Part of a small language model's weights.
Size: 15 layers, 6 heads of 64, MLP 1536 ReLU.
Training: a variant of Adam for these matrices, 574M tokens.
MLP neurons of a small language model. Each row is named by its layer, matrix (up: input weights) and neuron, and shows model dimensions 144-239. Each number is 128 + 32 x the weight over its row's rms, rounded and kept within 0 to 255. Numbers have three digits each.
A block is one neuron, or neurons of one layer that tend to fire together. After each block is what it responds to, as a language model described it from the Wikipedia text at the highest values.

L3.up188:113149095132118136168169150099123175131147067184100119153122197167128145100164157146152133120131118181110170133088105130116117110158062133118170149139143099122153104125128100067162126110096162061088173149163105094135137094160122158115105131188102148136141146153129168132130105167084111106
L3.up564:109133082090121174255164127067083123083128123160094119203095140124104146164099100141142185108108131179138181183201124108144159110079124138078147169139105062100193065156155112124098157105131160154060196173144057097111103139103083175118115091138078149142120160133061150166130073158133102114
L3.up648:107156066104087132120154145174119102064065142175118079167104203144137061172118089157186153123133077142140152126123128155225153119103093083123201161103164069060155090096210104162151125114117126155092126108120059179148147113160108194127126117139134149102097087136116194219099125154127126075
L3.up972:150185129167120127145192116133067108135093102224125112162131181112129167184134109135150131146139155197213181137125097107135146101051151087092122189162065079094139114131141168136128113074106140218115194124145121124113096159127130156154165108164103115115115119157108180137064111160167123096
L3.up1073:094105044123167080147185059124130137063145159166121118162114193093136164097152174133137142107139137149132167142191139071185130082107111123113163161205079088094147128148115150146134139143106130149074175177108124130147104176217126145117122083158148134136120115155110187123074067141168122090
L3.up1330:090111080091127229162109114158096088157116095177073084140117130132153130116071080129120069158137126190128142148186151097127096084071132167119076183120097097075126060102139118113102114120133221171102097198126093148121141103115167143121125089135107134134159097125102112192150108128125086097
L3.up1414:124138096164127124147137146144102103152150104152130088150103156095100174171131086140113179128122130174123198150189139147233082114082095128144110061133161108092163075098156104135102140109121158100076127136121134125148131074102097100127136166137106132111103079141116159131183123137133133127
L3.up1511:068157093102190123149163153116089108113134146146092092182069169122125188147134176158125124124120154191146171138128147118155201111124129113131131128179102134068118103043144155130107118084103113120082163181164053104094182141210121094149184122142118100152116139117116163136081115149135128094
Description: Short second word piece, often "us", "an", "ell", right after a lone first letter in split words, e.g. T-us-can, M-us-ical, h-us-band, T-an-zania.

L3.up18:144075135083080148126138150122157155075117151150139160158152143086145106128148080154106176156176099173114105161103093085109135109135128136207127119067148093119136124138170133164198126063144092098131135162128097155188093130124108156180123111116102149151174101159150121094075188134215090118
L3.up290:154141098144117115092072112083092152169133125185123136137153152092092121100135081174083091083169180115146116116109041148114129119095124154152070090125146120071108120120160092102147131071124093076156135151126141121111135141119141097104101136103120116099138108154155107095106066158116092134
L3.up689:126118096111134157152127150158080149155108138219136080158126143123132125102137139174114112130109114122097139134144092108085174118129103113110094049120157175131136149152098092133117141114126116081172105129125116133111137144161078113192095083095106095129124120112193126120126097081121104105
L3.up979:103092118137122144152092122068110090148133139155136171143109095103128104071181140162133128103101150095112146137131141096129119108127127118167161095115166131136121128096139094154146160105122069076106143139149129123127186099114099097192067119134103141154141101138119146136140180127133048090
L3.up994:105090140039099201153086141165130148115157126177115141130121105126172145059121143169085125110147105151120178141135148097121127125202133115189078085138163120096107131110082141158136122127118128144135129139163191080142120132128145096138106159120093115143154167129128186111088126130103076143
L3.up1339:159147086169078105167111184104087104128099053166121130173123171066168154163108114167150102165156151159144122119180095110102123095131105074150132123168141088145114090087111103136091131123106142123152138126209097098073116097157107155203151141094129163126115103137171113050123118127144095084
L3.up1469:132158130149106085120117145134072122160153104186109145161151142127126109168155076151104157092151189155118152108115099116119121096132081070114154071080088138041164117122173101134124109069114062092089147123143178080113099138155121085153112139131062101142154135142169179136136131168103084148
L3.up1475:117153123114099103220157208137082150105121047209122161103129119139142091112150165153161121125141112214196163157123136085165165108113205163124150165153123145089138143089091143144154180106124091139132140080168101095098126147126085159146135145119138143122152145176131169116122098163142115138
Description: Mostly "in" or "of" right after a degree, academic rank or office, introducing a field or place: degree in, professor of, Bishop of, School of.

L7.up26:132080130094085138147066137104082130150094082140133201128205112104130119163145077132136101151170136236186130131163059116143139136131119111150095141132081115107104152125073145177118124109119125090092112105125084109112092155108136060132081088130131105126120128152135153175117107099120101091
L7.up1144:091172086118088132148115190090194174118121106144128185122105083096086105152134103157131143129110169156145091125171110080120182120177142119195166148111111171093186160091068155180151158123136107095126118089134110115133076082117099092161118163125139123113133074197113131144126129140148081136
Description: Tokens just before a subject or field is named, mostly "in" after degree/diploma and "-ied" in "studied", e.g. "Diploma in", "studied philosophy"; weaker on began/started and "-ical".

L6.up509:151157120168082126137170118065164134098153136133049141143119163121155140125127126142131134098103143180154121134122113116111094082166148114162170109190086095085178121141106147146068121090138130132110159141158078128157150176176099104135116050156123130087112166126134177096112158143089142136
L6.up1118:131076104141125132112147104135137128083085118167100099172091078067081112142120136146183130167114107129120069122112145154172135068122085053113186210095117132120171132104063109135090087133126167055108134139169109128159085086145095134135100096149123155128094169124116101152183067128155129139
L6.up1275:179081106115149152164133137189169138103155098138094116177087122095137179138092130153166107141151103107176112151124112114144145106170099100124091067062129099111200131093109116142157115104132130112098147178127128154149122082150122113158070097183143093093037106106089154156153101081119143171
L6.up1430:168117043143158182151189179048108118090155151135108131190081186127109153136109103122179140150140181160172163137163132145115145054131077157087146100160115101119184133082121137077063185097141164102092172153125114131111117136136121157126138073162144159114102153089079124175155086141148125162
Description: Mainly the pronoun I at the start of a clause in quotes or first-person prose (but I think, when I was), and short vowel pieces inside split words (r-i-ots, Zhōngh-u-á, al-phabet, L-I-F).

L7.up575:135103127143139089121137127154096124117079140125146121137039175094153184181152097173141166156137108133090141197140121166166141141104153117136097148153137127096136145161119145107115127130049139155114156203157065076139097156180132071240111160136133065142041080143129115140128104165134140119
L7.up832:146148107135127118154135135137111141087121157107128051210117111096171162171162146154100143143128088134118137136157124152221127080112087117068140142123137108063113129110079087097135154128076167106095103144161086115136150085167115077225091091196120101147031187166102150135156069154095133108
Description: Two groups: the word be after can or cannot, and word fragments right after a one-letter piece, such as p-ointed, d-war-ves, b-ott-om.